config.toml
positions = "rope"
rope_theta = 10000.0
rope_fraction = 1.0
qk_norm = true
optimizer = "muon_variant"
max_steps = 4679
MLP neurons of a small language model. Each row is named by its layer, matrix (gate and up: input weights; down: output weights) and neuron, and shows model dimensions 224-351. Each number is 50 + 12 x the weight over its row's rms, rounded and kept within 0 to 99. A neuron's up and down rows have the sign that makes its largest values positive.
Before each neuron's rows, "fires before" lists the tokens most often just after its 100 highest values on Wikipedia text that the model never trained on; "fires in" lists the words (lower case) most often at its 100 highest values on Wikipedia text that the model never trained on.

fires before: "| ", ".", ",", "|", "°", "th "
fires in: "7", "5", "6", "8", "4", "3"
L7.gate365:48 62 63 56 22 30 44 50 49 54 51 44 50 58 42 45 44 53 39 39 59 58 30 40 33 57 68 49 35 70 33 31 52 44 57 53 42 85 54 54 68 53 14 57 63 35 48 39 59 59 45 45 56 64 60 53 52 66 49 63 60 32 72 33 51 52 50 47 44 67 57 21 39 50 49 50 50 55 57 34 57 25 69 56 72 60 50 46 45 51 53 47 47 43 48 43 52 36 51 52 51 47 73 46 60 35 68 63 40 45 60 40 34 41 52 44 52 39 45 51 78 32 39 43 44 31 50 54
L7.up365:59 53 45 47 47 78 45 60 48 63 49 56 50 37 47 51 30 55 43 56 31 61 70 60 51 58 62 49 44 42 43 45 60 75 35 39 53 69 53 64 45 69 40 46 64 43 37 31 34 50 55 74 51 73 28 29 57 39 68 49 37 63 56 52 52 79 44 32 51 75 67 24 42 60 54 43 43 55 83 35 46 45 40 44 56 62 51 66 47 62 78 52 43 47 27 48 57 28 67 48 53 54 39 37 56 53 50 43 36 68 52 31 40 49 32 50 74 44 28 44 23 39 38 52 56 64 61 68
L7.down365:67 38 55 48 47 45 43 56 31 46 63 62 60 24 32 40 39 61 32 43 55 40 65 63 60 34 67 29 53 58 44 60 58 32 40 69 47 41 26 41 53 49 63 45 43 27 45 57 45 46 54 42 61 69 49 39 52 54 69 48 66 46 53 58 56 49 58 47 48 46 55 30 41 39 38 58 42 47 70 40 33 19 67 61 56 44 39 33 47 35 37 57 28 41 63 35 46 33 54 23 42 37 37 50 43 48 28 40 34 53 60 37 23 35 25 57 55 57 44 41 46 72 59 52 40 53 64 48

fires before: "of ", "the ", "to ", "and "
fires in: "for", "of", "president", "member", "to"
L4.gate681:59 43 37 28 60 48 49 58 29 77 40 52 40 58 37 58 50 49 36 44 83 52 36 53 40 64 36 50 51 75 57 48 51 50 25 41 30 62 53 50 48 52 55 20 64 49 40 43 52 54 15 65 57 43 45 46 36 32 52 71 64 49 82 39 48 39 49 47 49 75 65 45 58 40 42 81 64 57 29 47 46 49 62 39 61 50 48 70 58 38 48 62 56 42 69 42 67 89 68 57 56 53 56 55 59 37 42 56 46 58 41 43 48 29 44 61 57 55 47 66 43 50 47 34 60 64 50 70
L4.up681:37 41 20 50 63 62 48 46 43 56 45 51 64 52 46 51 50 43 57 37 63 67 25 45 34 50 56 39 72 42 67 62 58 23 37 43 37 27 63 64 56 47 44 38 29 53 45 54 51 41 46 20 58 51 45 32 39 57 65 46 63 48 74 76 36 54 51 63 57 66 45 51 57 39 60 62 68 52 41 55 45 52 67 49 56 34 46 54 51 36 64 59 53 38 77 48 62 60 62 61 45 57 34 59 50 33 48 33 46 54 33 37 63 55 49 41 52 61 48 53 80 67 34 65 44 51 62 55
L4.down681:53 33 69 38 42 56 66 62 51 58 51 44 42 59 37 59 27 47 38 45 50 46 58 67 48 58 44 51 72 50 29 58 46 55 39 43 60 42 38 48 59 46 40 48 33 60 35 58 58 55 68 33 49 53 33 47 69 55 53 32 59 52 45 68 46 46 48 79 33 51 32 48 55 45 68 59 65 49 49 62 45 53 43 41 65 58 42 49 60 54 40 50 34 54 34 49 41 51 44 60 62 64 35 56 52 34 56 62 47 28 53 47 49 38 41 55 32 54 60 62 57 68 66 58 57 30 52 28

fires before: "to ", "in ", "==", ", ", "on ", "and "
fires in: "according", "born", "life", "early"
L3.gate183:63 43 49 42 70 57 52 60 40 60 69 46 71 49 28 48 66 43 67 43 69 33 43 52 48 50 64 51 42 68 53 58 39 43 54 54 47 84 47 50 43 51 17 40 37 35 60 46 46 54 30 47 44 65 56 40 41 38 61 53 44 38 52 51 52 41 37 45 38 60 28 39 68 60 77 35 58 37 54 54 40 38 44 59 59 51 55 59 49 50 61 20 65 34 47 68 34 54 47 43 47 51 45 43 40 24 71 55 33 52 56 32 57 44 65 69 41 33 49 48 58 54 46 61 54 46 55 61
L3.up183:60 60 65 54 50 49 45 57 59 58 46 34 56 41 47 53 43 63 52 53 51 45 40 60 41 33 77 63 42 59 53 59 62 45 57 41 72 67 64 25 45 49 70 40 52 36 53 61 49 36 44 49 64 48 64 58 58 48 49 55 33 49 47 66 66 72 55 27 64 61 58 41 55 63 37 54 36 58 68 51 76 36 35 44 51 67 40 54 53 34 58 54 79 58 40 75 33 58 59 53 36 66 53 56 53 57 58 49 68 45 64 30 39 42 49 51 52 64 68 28 39 46 52 47 46 35 60 56
L3.down183:46 45 71 55 46 50 62 55 55 63 63 43 39 52 33 37 50 39 46 46 47 48 39 66 41 30 51 53 36 50 43 51 53 43 49 61 58 49 51 46 42 60 60 23 29 31 53 61 37 55 41 40 54 43 72 32 78 65 45 44 50 60 53 76 55 77 47 37 51 55 29 33 53 35 46 66 54 44 63 42 60 41 39 45 60 52 51 45 56 18 43 51 61 52 39 60 50 54 69 49 51 62 55 60 69 72 42 60 55 43 59 42 44 31 44 50 46 61 51 35 58 46 40 47 63 40 39 53

fires before: "| ", "|"
fires in: "8", "7", "9", "6", "10", "13"
L3.gate687:43 36 47 60 36 41 46 49 51 58 64 44 60 60 35 40 59 48 50 26 18 59 43 49 51 58 69 57 59 49 50 41 72 35 43 41 56 56 36 60 52 39 51 42 38 39 52 31 51 55 62 22 50 64 54 72 43 51 44 55 60 41 54 58 58 45 48 52 44 61 34 54 55 46 62 61 90 48 33 58 56 71 59 72 59 59 55 39 42 60 45 49 49 51 34 74 61 59 46 46 42 50 46 36 51 34 44 46 28 62 71 26 53 57 68 47 48 64 71 48 37 44 45 51 82 48 57 36
L3.up687:38 34 33 52 40 37 64 61 62 52 42 42 65 74 59 49 60 44 33 37 45 27 60 68 45 65 57 40 35 26 45 52 52 52 40 48 47 51 51 48 53 54 59 23 51 53 70 43 26 59 38 74 34 50 37 72 54 32 65 49 34 34 57 63 56 52 49 55 60 87 63 41 44 63 63 54 54 42 24 32 52 57 43 69 47 56 33 28 67 48 62 50 45 37 29 63 45 43 58 16 45 47 87 60 40 42 47 46 25 43 43 24 64 52 46 60 56 47 44 35 52 29 56 53 26 65 49 54
L3.down687:46 45 61 44 57 50 55 46 49 71 47 63 48 48 68 56 40 42 44 57 49 49 44 79 42 41 67 32 42 52 60 54 66 78 48 33 31 65 47 50 44 46 40 40 40 41 59 41 36 57 46 47 32 32 63 41 16 44 54 38 51 46 44 49 50 71 32 42 57 44 66 32 54 52 27 66 64 57 41 64 74 50 49 71 55 75 60 41 44 45 31 68 81 37 53 54 49 44 65 52 45 64 50 40 39 37 46 75 54 32 54 36 56 44 59 37 59 37 53 48 40 37 69 29 62 45 76 58

fires before: "the ", "a "
fires in: "of", "in", "to", "from", "into", "on"
L3.gate588:56 43 55 43 42 37 42 47 74 59 46 47 76 69 58 52 32 54 47 50 64 68 62 60 43 45 44 49 42 46 44 37 27 46 53 40 45 45 51 49 59 45 63 02 38 33 55 47 53 52 44 43 36 50 47 40 52 71 39 52 49 41 51 62 57 50 43 39 72 33 41 42 53 52 50 60 31 44 50 51 57 51 43 65 65 33 61 88 46 40 29 29 53 67 58 36 56 73 65 52 58 55 45 50 29 26 40 37 59 50 41 35 51 25 48 47 61 51 52 62 52 44 29 65 52 54 41 41
L3.up588:43 38 44 61 42 47 66 35 57 51 57 50 62 49 38 39 49 81 51 37 37 52 38 51 47 65 30 36 39 56 49 40 48 24 44 40 30 50 40 26 64 48 42 51 49 31 76 52 57 47 31 33 48 62 48 41 57 50 57 52 52 62 54 44 51 56 70 48 30 22 42 43 47 37 29 64 58 39 37 56 40 37 52 31 27 46 53 61 40 49 59 56 50 50 48 38 64 26 62 67 58 44 44 51 46 65 61 72 62 38 39 43 50 26 51 63 55 58 22 57 43 47 43 70 53 55 65 23
L3.down588:59 47 69 32 43 42 47 38 62 42 79 60 64 54 48 57 49 45 63 49 61 39 40 60 46 55 56 33 52 64 66 54 55 32 40 43 28 49 34 47 48 40 45 50 32 42 75 36 38 55 38 48 53 54 51 67 64 47 48 45 55 67 55 74 63 38 58 49 39 49 40 45 55 57 40 46 33 83 49 29 43 45 35 73 41 46 48 67 46 50 59 60 43 45 46 58 51 42 61 43 73 52 56 59 29 61 54 50 59 69 36 51 64 60 60 51 45 62 56 58 36 42 60 71 45 56 58 53

fires before: "| ", ", ", "-", "his "
fires in: "2", "3", "9", "8", "made", "4"
L4.gate1180:55 47 46 48 51 45 29 52 39 28 57 47 42 56 50 64 42 61 44 54 48 47 48 54 61 38 37 38 68 35 60 50 63 49 42 70 52 40 45 54 73 34 46 42 76 27 24 27 56 68 53 49 60 55 52 63 27 59 56 58 30 50 61 51 45 73 45 53 48 68 40 61 43 46 46 71 56 63 25 49 20 61 53 47 47 54 60 61 55 60 54 48 47 67 25 67 44 42 64 49 57 69 75 55 68 48 59 61 39 42 56 28 51 58 44 64 47 52 49 53 62 60 82 59 57 48 27 54
L4.up1180:46 65 54 61 60 64 77 44 50 45 61 58 35 30 70 48 79 64 50 52 19 65 35 53 41 71 53 50 25 49 59 39 57 49 50 53 68 35 63 27 41 48 65 61 34 63 48 45 72 48 64 35 30 49 58 47 36 62 47 46 49 57 40 73 41 58 51 39 48 60 55 60 33 48 43 71 67 47 31 39 69 45 57 44 34 53 45 56 49 59 57 34 45 53 49 76 57 51 46 61 50 34 54 37 33 42 54 52 42 43 41 49 40 41 28 50 77 63 42 49 44 61 28 59 62 70 45 52
L4.down1180:47 77 39 49 57 54 53 52 76 60 44 33 55 34 64 55 52 58 34 72 46 67 48 30 46 67 77 51 34 74 33 36 47 66 20 47 63 53 55 60 47 55 62 42 58 49 53 47 27 51 43 28 57 51 58 53 49 49 46 26 49 61 52 59 40 52 52 21 76 55 68 45 40 37 30 51 56 49 46 42 43 42 29 53 49 46 66 46 48 55 68 46 60 57 61 42 62 47 49 50 47 53 41 55 31 68 57 54 55 51 60 49 38 25 58 61 43 48 43 57 36 51 36 43 46 55 57 45

fires before: ", ", "-", "===", "–", ","
fires in: "2", "1", "results"
L4.gate999:59 41 53 58 39 44 58 51 56 68 30 20 46 47 35 34 50 41 33 54 55 47 50 45 49 48 42 63 56 41 35 41 60 53 52 61 53 28 53 37 46 58 57 52 28 50 54 49 58 48 66 60 28 24 28 53 60 48 53 64 63 38 45 68 38 61 46 63 44 63 46 57 66 45 49 43 53 40 46 53 67 58 43 49 66 50 47 43 54 53 28 34 60 55 60 59 57 44 49 33 58 59 46 41 51 46 56 49 41 54 66 32 36 54 40 48 67 32 53 40 60 72 59 78 54 51 53 20
L4.up999:53 46 53 52 70 43 47 52 44 35 56 35 52 44 51 50 68 53 42 58 67 55 47 51 31 62 42 42 69 47 53 43 39 48 73 69 44 50 50 55 61 75 63 66 51 41 38 21 52 55 48 67 56 47 46 52 42 27 71 47 36 56 49 65 48 45 44 52 73 54 44 43 54 43 47 62 66 63 54 60 38 51 67 39 08 78 48 57 55 47 61 42 57 63 43 55 62 36 54 62 52 74 53 45 21 48 56 35 45 65 30 74 61 58 57 63 45 37 36 49 46 56 45 26 52 48 28 38
L4.down999:73 47 58 46 48 49 67 53 64 33 53 37 52 22 59 38 55 49 44 50 50 49 49 86 52 47 68 60 53 48 64 57 65 20 39 55 42 49 77 62 52 55 54 61 38 60 43 42 53 61 53 56 67 25 44 40 45 43 35 51 56 43 33 68 57 40 68 36 75 47 42 34 59 32 59 36 45 57 37 36 45 46 36 36 35 73 52 43 23 49 56 55 52 43 46 57 50 66 50 54 43 64 78 57 42 64 70 60 56 63 49 64 53 54 55 38 74 12 39 49 56 55 70 53 51 38 34 45

fires before: "to ", ", ", "of "
fires in: "according", "due", "prior", "because", "related"
L3.gate89:53 61 64 81 46 63 25 44 59 59 42 50 53 41 53 61 54 53 54 57 67 38 50 38 34 50 55 71 52 56 47 35 65 48 47 56 41 57 55 29 57 58 49 43 54 35 49 35 44 57 66 57 40 55 46 64 56 55 55 72 45 45 62 50 45 47 46 18 41 55 57 54 54 59 51 35 57 44 55 67 67 75 63 41 57 43 62 62 67 35 78 44 33 49 60 62 34 53 62 44 48 33 62 53 55 47 45 42 39 72 55 29 62 47 37 48 38 56 50 81 70 63 67 36 52 64 38 53
L3.up89:45 58 50 63 38 64 41 48 46 62 44 51 43 53 34 58 60 47 56 42 50 29 55 43 56 59 43 56 49 62 38 49 39 39 47 41 27 34 76 42 46 43 33 38 36 50 47 37 49 56 36 38 25 40 59 46 59 47 32 48 49 47 72 58 52 63 69 30 20 60 41 43 63 55 56 17 51 46 92 63 58 37 57 49 23 37 63 49 51 41 72 62 32 43 56 53 53 61 51 56 40 37 61 46 45 44 62 46 46 43 46 20 39 35 55 40 44 56 57 75 71 50 63 50 46 45 58 40
L3.down89:39 55 71 68 67 51 29 58 44 60 46 62 45 53 60 63 53 42 52 41 33 46 49 51 46 47 28 58 48 51 39 41 48 56 69 31 44 43 58 24 52 70 71 44 31 65 50 47 54 40 37 54 41 50 53 46 49 57 42 61 34 31 39 41 70 76 37 35 31 51 46 48 41 43 45 53 36 64 52 44 68 29 55 48 37 59 72 56 38 42 64 49 41 51 51 44 41 64 51 51 46 42 49 39 50 60 50 60 51 69 59 49 59 36 45 47 50 55 54 56 35 49 59 53 44 54 50 50

fires before: "202", "201", "200", ", "
fires in: "january", "august", "june", "february", "july", "november"
L6.gate334:26 48 37 60 48 48 60 45 49 75 54 56 34 39 43 68 54 67 58 58 19 59 35 29 47 65 64 59 54 31 57 61 30 56 45 32 64 45 67 44 43 47 52 63 63 26 72 50 63 39 36 37 41 48 40 54 57 52 63 63 72 47 35 77 64 61 49 65 50 49 63 67 42 50 58 58 49 53 47 25 30 39 38 54 65 61 37 56 51 41 44 26 73 43 42 58 56 68 60 63 66 56 43 61 55 57 62 56 19 55 73 46 63 44 53 41 58 44 63 54 36 40 46 54 58 50 72 66
L6.up334:58 41 55 32 30 29 62 52 40 45 47 49 59 39 46 33 57 66 33 60 47 51 40 47 48 54 72 47 64 42 75 51 47 70 54 35 65 49 33 57 74 51 46 61 35 36 55 32 66 38 62 53 56 64 43 46 43 39 41 55 51 56 41 37 58 48 65 44 31 51 54 66 68 24 53 47 37 62 57 81 20 46 47 54 58 38 57 37 39 53 69 49 43 59 48 50 50 52 47 56 42 40 59 52 46 40 52 56 49 58 47 53 44 71 48 57 39 47 60 47 67 26 31 40 58 50 55 46
L6.down334:84 37 58 39 44 40 42 48 46 25 32 34 56 47 57 41 58 55 36 40 50 53 44 56 43 57 39 57 50 54 58 54 55 17 38 50 52 32 48 31 33 26 63 51 42 69 68 48 51 40 45 46 55 65 48 44 50 63 34 40 40 67 63 65 60 58 26 60 48 58 57 38 55 26 58 48 41 57 58 51 63 58 53 40 63 48 66 65 44 39 63 62 35 56 61 59 53 63 58 42 39 52 87 65 50 62 32 49 40 51 32 45 75 49 32 40 64 40 47 10 29 37 42 49 50 53 57 38

fires before: "the ", "its ", "them "
fires in: "of", "or", "nearly"
L4.gate1159:48 36 52 77 44 49 50 40 53 49 52 68 66 47 57 64 51 60 59 30 61 49 53 66 49 45 35 33 71 38 61 46 42 59 66 44 50 53 67 82 45 65 63 44 53 43 53 40 26 68 63 31 78 37 55 55 44 48 61 44 41 55 67 62 48 68 65 58 26 43 69 31 42 45 39 68 43 40 75 52 62 29 47 65 43 41 48 50 32 58 57 57 58 55 50 52 52 28 80 58 55 30 60 48 46 52 51 50 54 59 57 59 51 42 71 57 64 65 29 44 27 45 41 40 36 62 47 44
L4.up1159:49 55 36 43 51 55 44 35 70 31 49 68 55 29 43 63 49 58 42 55 53 38 59 42 21 65 47 76 73 49 60 37 42 65 42 55 48 45 58 60 50 32 48 52 51 50 38 53 52 54 56 37 51 37 41 45 49 39 66 45 35 51 48 54 49 45 66 43 39 45 45 41 35 58 73 40 38 47 50 65 59 39 15 46 50 34 49 58 51 50 54 39 51 46 54 57 57 35 64 22 52 23 54 56 45 36 43 28 41 64 45 55 62 46 58 59 71 54 49 49 54 22 40 55 39 54 63 54
L4.down1159:49 48 28 51 70 44 56 62 46 42 51 61 51 50 65 50 70 76 46 36 72 68 53 73 52 56 54 41 57 44 52 59 31 38 49 33 45 48 31 48 69 33 33 56 41 53 53 49 54 49 68 58 50 53 39 72 36 41 52 48 18 88 72 90 61 40 60 53 39 45 46 63 65 46 48 46 66 38 49 62 78 50 41 60 57 66 59 58 53 56 68 65 67 61 27 55 28 52 56 46 28 49 53 59 47 59 53 74 42 74 66 50 32 40 40 52 61 61 38 55 49 35 31 46 26 13 69 40

fires before: "| ", ". ", ", ", "\n", "– ", "."
fires in: "11", "10", "12", "20", "13", "14"
L4.gate910:61 43 39 62 58 42 38 57 28 24 48 53 38 44 42 39 41 27 23 39 70 39 48 42 30 49 70 56 67 57 44 37 33 60 54 21 31 56 47 64 44 35 55 66 48 60 47 35 53 42 62 50 60 56 45 67 44 40 46 60 44 42 42 49 59 20 58 53 50 62 47 49 55 48 35 52 68 50 39 46 79 43 59 39 40 61 56 43 29 41 55 44 48 52 58 49 59 61 48 34 39 33 43 35 58 52 40 25 62 52 80 57 56 54 36 64 61 74 28 40 58 68 19 65 34 65 33 75
L4.up910:66 57 67 33 75 36 49 50 40 56 28 40 32 39 38 37 33 56 47 41 56 57 51 54 31 45 54 71 45 56 33 45 17 56 71 37 23 54 51 44 69 46 33 62 40 62 42 59 52 45 32 80 58 78 41 67 55 48 42 41 61 64 65 64 42 44 64 38 33 46 37 54 59 35 68 42 51 65 35 35 57 36 43 59 47 58 83 70 62 55 56 52 69 56 45 53 60 55 50 44 53 53 61 59 57 69 50 55 66 47 44 49 60 36 34 50 62 63 46 37 51 64 51 49 46 37 50 48
L4.down910:54 48 53 63 54 43 34 37 31 64 24 57 49 54 64 61 48 55 40 44 67 50 37 67 58 52 44 50 66 58 59 45 56 58 37 49 40 39 62 47 42 39 43 57 60 58 63 47 38 66 52 49 63 49 51 42 65 50 41 72 56 45 60 54 55 57 41 61 51 60 24 56 43 39 46 45 51 44 41 54 71 60 52 53 38 37 50 51 39 52 54 42 49 60 29 68 75 59 55 21 50 46 26 45 49 60 63 50 67 34 57 54 50 55 56 49 45 65 43 64 49 63 33 58 48 68 43 55

fires before: "| ", ".", "|", ", ", ". ", ": "
fires in: "0", "2010", "2009", "2020", "2008", "1990"
L6.gate1206:53 48 33 63 63 58 35 54 41 38 65 46 33 69 42 62 45 41 50 44 74 43 48 43 44 72 57 74 68 36 53 46 21 51 33 58 46 36 53 43 52 25 51 56 57 38 57 37 46 42 60 58 68 18 42 64 68 59 22 44 46 55 44 63 46 55 70 36 79 45 50 47 67 40 26 72 67 58 29 40 58 57 42 50 35 46 49 63 62 42 59 56 58 51 46 56 55 64 52 56 58 36 41 31 55 54 38 50 58 59 80 72 45 39 52 37 68 50 43 41 49 41 34 63 45 49 51 29
L6.up1206:41 44 33 58 65 62 36 48 44 39 47 68 46 47 69 69 56 41 61 67 48 70 32 47 56 58 59 65 36 50 54 50 49 50 52 58 45 67 74 68 39 51 46 29 47 53 43 38 51 32 58 49 36 61 42 61 57 45 36 49 43 67 30 57 56 64 52 49 57 45 56 53 63 50 61 63 54 63 59 66 60 61 47 69 43 49 30 53 61 50 50 62 48 50 59 50 43 64 42 40 65 62 42 48 89 47 57 49 61 51 37 34 71 53 35 56 50 48 53 52 60 53 52 56 23 35 56 48
L6.down1206:36 39 76 66 52 43 45 42 32 77 50 57 54 33 65 43 54 50 62 47 48 45 55 65 46 19 43 46 31 39 34 54 52 49 34 56 54 61 58 43 44 64 30 56 36 30 38 60 64 66 49 44 68 53 52 45 34 47 66 42 49 48 43 61 65 58 46 49 44 40 66 42 57 64 48 70 35 38 69 42 64 26 47 65 52 61 38 45 55 66 44 38 28 55 59 52 63 42 45 32 63 73 50 39 41 28 43 41 39 63 39 59 60 36 56 61 53 42 49 52 39 51 48 38 54 56 58 63

fires before: "the ", ", ", "its ", ". "
fires in: "of", "them", "january", "march", "other"
L3.gate90:42 66 44 47 60 49 68 67 63 30 42 51 48 41 42 59 52 59 49 56 44 62 54 42 55 47 42 46 42 41 41 49 59 43 67 58 59 51 24 42 46 46 46 36 73 46 40 52 73 34 46 41 32 47 30 47 61 58 48 33 50 43 39 49 76 42 49 24 58 40 46 43 47 48 57 46 39 28 46 37 52 49 52 59 49 62 47 54 40 34 36 63 45 15 57 51 43 65 61 41 68 35 56 49 27 39 48 55 56 54 71 31 61 54 67 58 65 28 57 62 18 22 42 42 50 40 43 42
L3.up90:50 70 61 31 60 47 34 39 62 49 45 56 61 37 52 60 65 47 61 32 58 57 50 46 53 66 49 66 38 42 53 49 61 83 32 39 69 44 64 70 41 52 43 47 48 81 50 37 50 42 55 32 77 72 31 56 57 32 51 43 36 48 76 57 46 70 59 43 28 61 50 35 37 61 62 52 50 54 58 44 50 31 48 43 60 39 43 66 45 38 28 35 59 56 39 52 44 33 44 46 30 36 47 44 62 49 53 57 49 49 57 68 34 54 55 50 58 93 46 50 46 55 50 36 34 51 66 52
L3.down90:39 44 62 55 58 52 66 35 67 37 57 74 32 50 21 44 33 57 56 57 76 25 46 57 57 60 37 52 29 42 48 37 28 61 62 69 47 47 59 53 39 19 31 42 44 46 44 52 50 56 43 39 35 45 42 69 45 41 43 62 60 66 42 52 45 83 63 47 57 58 48 46 65 55 49 54 59 72 66 68 67 38 33 83 49 40 54 49 50 49 58 49 59 27 42 41 50 41 50 45 64 38 32 66 58 70 45 46 26 60 66 48 46 65 61 18 54 43 61 33 30 51 53 43 39 51 61 61

fires before: ") ", "% "
fires in: "6", "5", "7", "8", "9", "3"
L4.gate1050:63 49 52 28 40 27 51 62 68 43 51 40 39 37 34 50 41 20 30 46 51 46 72 43 72 39 58 41 36 37 58 51 55 54 45 61 51 43 43 35 52 38 47 48 54 40 50 37 45 57 60 37 57 40 48 45 60 39 51 58 32 46 61 36 04 66 38 61 40 63 63 30 35 44 46 32 66 57 55 46 45 53 65 54 76 47 47 34 39 64 44 27 44 75 63 45 49 66 54 47 67 51 53 43 57 44 60 57 62 43 49 70 69 46 60 48 38 61 67 69 60 38 49 59 49 48 46 53
L4.up1050:40 57 60 61 29 77 66 46 44 52 71 49 34 59 41 34 54 43 43 49 58 42 42 43 39 73 18 45 51 74 51 58 58 52 53 70 46 46 32 50 47 67 46 59 50 48 73 45 36 50 39 45 42 38 55 37 59 48 54 40 36 58 34 62 63 56 29 56 62 38 45 65 66 55 91 40 67 46 41 57 44 58 54 40 50 50 65 49 57 67 40 79 59 41 39 41 48 40 61 52 63 33 57 49 63 55 53 41 46 52 45 23 63 61 51 52 55 69 85 65 33 62 59 55 49 51 49 42
L4.down1050:52 55 33 41 55 31 31 54 58 62 45 64 43 42 42 73 76 55 60 46 40 34 23 59 63 51 71 62 41 48 48 54 49 55 37 49 36 51 61 67 76 40 68 48 37 51 55 40 54 32 59 45 42 52 51 45 52 37 53 70 55 79 62 33 45 49 37 20 27 57 76 43 31 45 60 57 59 58 64 57 60 53 53 74 41 27 45 50 52 53 56 59 47 50 67 41 35 59 29 43 69 51 39 51 39 61 41 38 63 52 59 49 64 40 51 57 74 35 44 37 69 58 53 40 77 45 34 54

fires before: ", ", "| ", "–", ". ", ".", ": "
fires in: "2019", "1989", "2018", "1988", "kernan", "2016"
L3.gate1066:41 19 37 50 33 47 54 42 49 49 54 36 45 59 55 65 57 65 49 28 33 44 64 52 62 39 59 50 52 39 69 53 65 44 61 63 42 50 56 49 50 64 67 44 39 59 31 52 61 47 39 35 51 52 42 48 65 63 65 52 61 49 46 59 62 46 89 42 53 33 27 55 75 52 30 53 58 58 55 55 62 55 52 70 44 50 60 12 66 69 34 34 33 49 22 36 55 39 48 58 57 47 42 37 45 60 64 23 52 44 57 62 28 49 53 54 47 49 50 42 38 50 52 65 33 33 65 47
L3.up1066:63 34 59 26 31 43 40 59 47 74 34 47 65 64 55 49 42 47 52 43 69 50 63 55 33 41 61 48 51 70 58 53 56 61 50 53 58 52 72 30 21 64 59 71 48 54 45 59 28 49 52 46 29 52 65 50 55 47 52 39 51 45 42 55 49 48 50 49 49 51 46 51 73 46 41 44 70 65 46 66 43 26 34 55 61 50 62 43 28 53 79 49 47 39 43 44 43 25 43 45 61 62 28 56 65 39 46 58 50 42 59 58 62 36 46 34 37 50 45 41 45 35 43 56 61 60 46 35
L3.down1066:63 56 73 51 54 65 63 28 49 61 51 38 64 34 65 64 54 45 55 54 70 46 44 59 52 34 50 42 35 58 43 58 41 67 61 44 64 41 62 63 30 41 61 36 52 59 32 44 70 58 65 61 56 49 33 44 38 42 64 50 48 43 46 39 60 38 41 59 48 57 44 45 49 43 41 50 54 37 48 55 60 38 56 62 37 51 41 44 50 59 22 67 37 59 57 58 50 82 64 35 51 61 58 54 60 69 44 66 56 47 69 24 65 42 40 46 63 45 22 63 53 51 82 46 40 37 73 43

fires before: "not ", "is ", "were ", "are "
fires in: "there", "did", "do", "does", "more"
L6.gate1051:70 68 59 58 25 53 56 45 41 64 76 38 62 80 54 54 46 55 47 65 49 24 44 44 53 48 39 51 59 67 43 27 20 67 70 66 16 49 74 51 71 55 60 27 44 27 53 47 40 44 52 65 46 43 45 56 26 53 66 55 37 65 69 50 63 60 44 50 44 57 68 68 21 73 61 70 48 33 75 41 56 49 58 64 47 42 49 56 44 54 49 40 52 45 32 57 46 64 53 45 53 38 37 41 53 44 41 31 23 51 41 57 66 45 45 39 55 61 48 48 58 48 55 46 43 45 51 25
L6.up1051:34 38 39 43 39 59 41 55 38 44 58 47 56 63 63 75 28 70 43 72 54 62 49 57 66 44 45 30 35 46 39 44 41 37 50 30 46 72 56 64 63 68 55 51 52 33 46 56 43 48 38 48 40 66 64 35 58 61 59 48 46 56 54 37 63 36 57 34 40 34 72 64 38 54 56 75 61 50 48 55 66 34 56 52 35 39 55 38 43 60 50 54 57 77 44 58 50 69 47 50 42 37 28 46 36 56 53 57 43 60 62 69 50 38 36 41 51 62 41 41 49 52 40 21 51 38 26 43
L6.down1051:35 47 38 45 54 53 61 55 26 43 63 45 52 61 50 42 47 58 52 46 61 40 40 34 36 58 60 60 78 50 55 59 45 41 46 61 56 38 27 69 52 48 69 52 54 47 49 51 61 55 62 40 31 74 56 42 41 58 53 43 58 63 55 57 41 20 72 54 56 39 82 27 35 49 45 67 74 78 52 47 45 49 64 57 42 44 32 43 34 43 47 31 44 62 40 40 52 44 49 46 24 37 50 60 45 52 24 45 57 38 53 35 37 32 44 44 79 48 30 48 67 37 75 33 45 49 59 53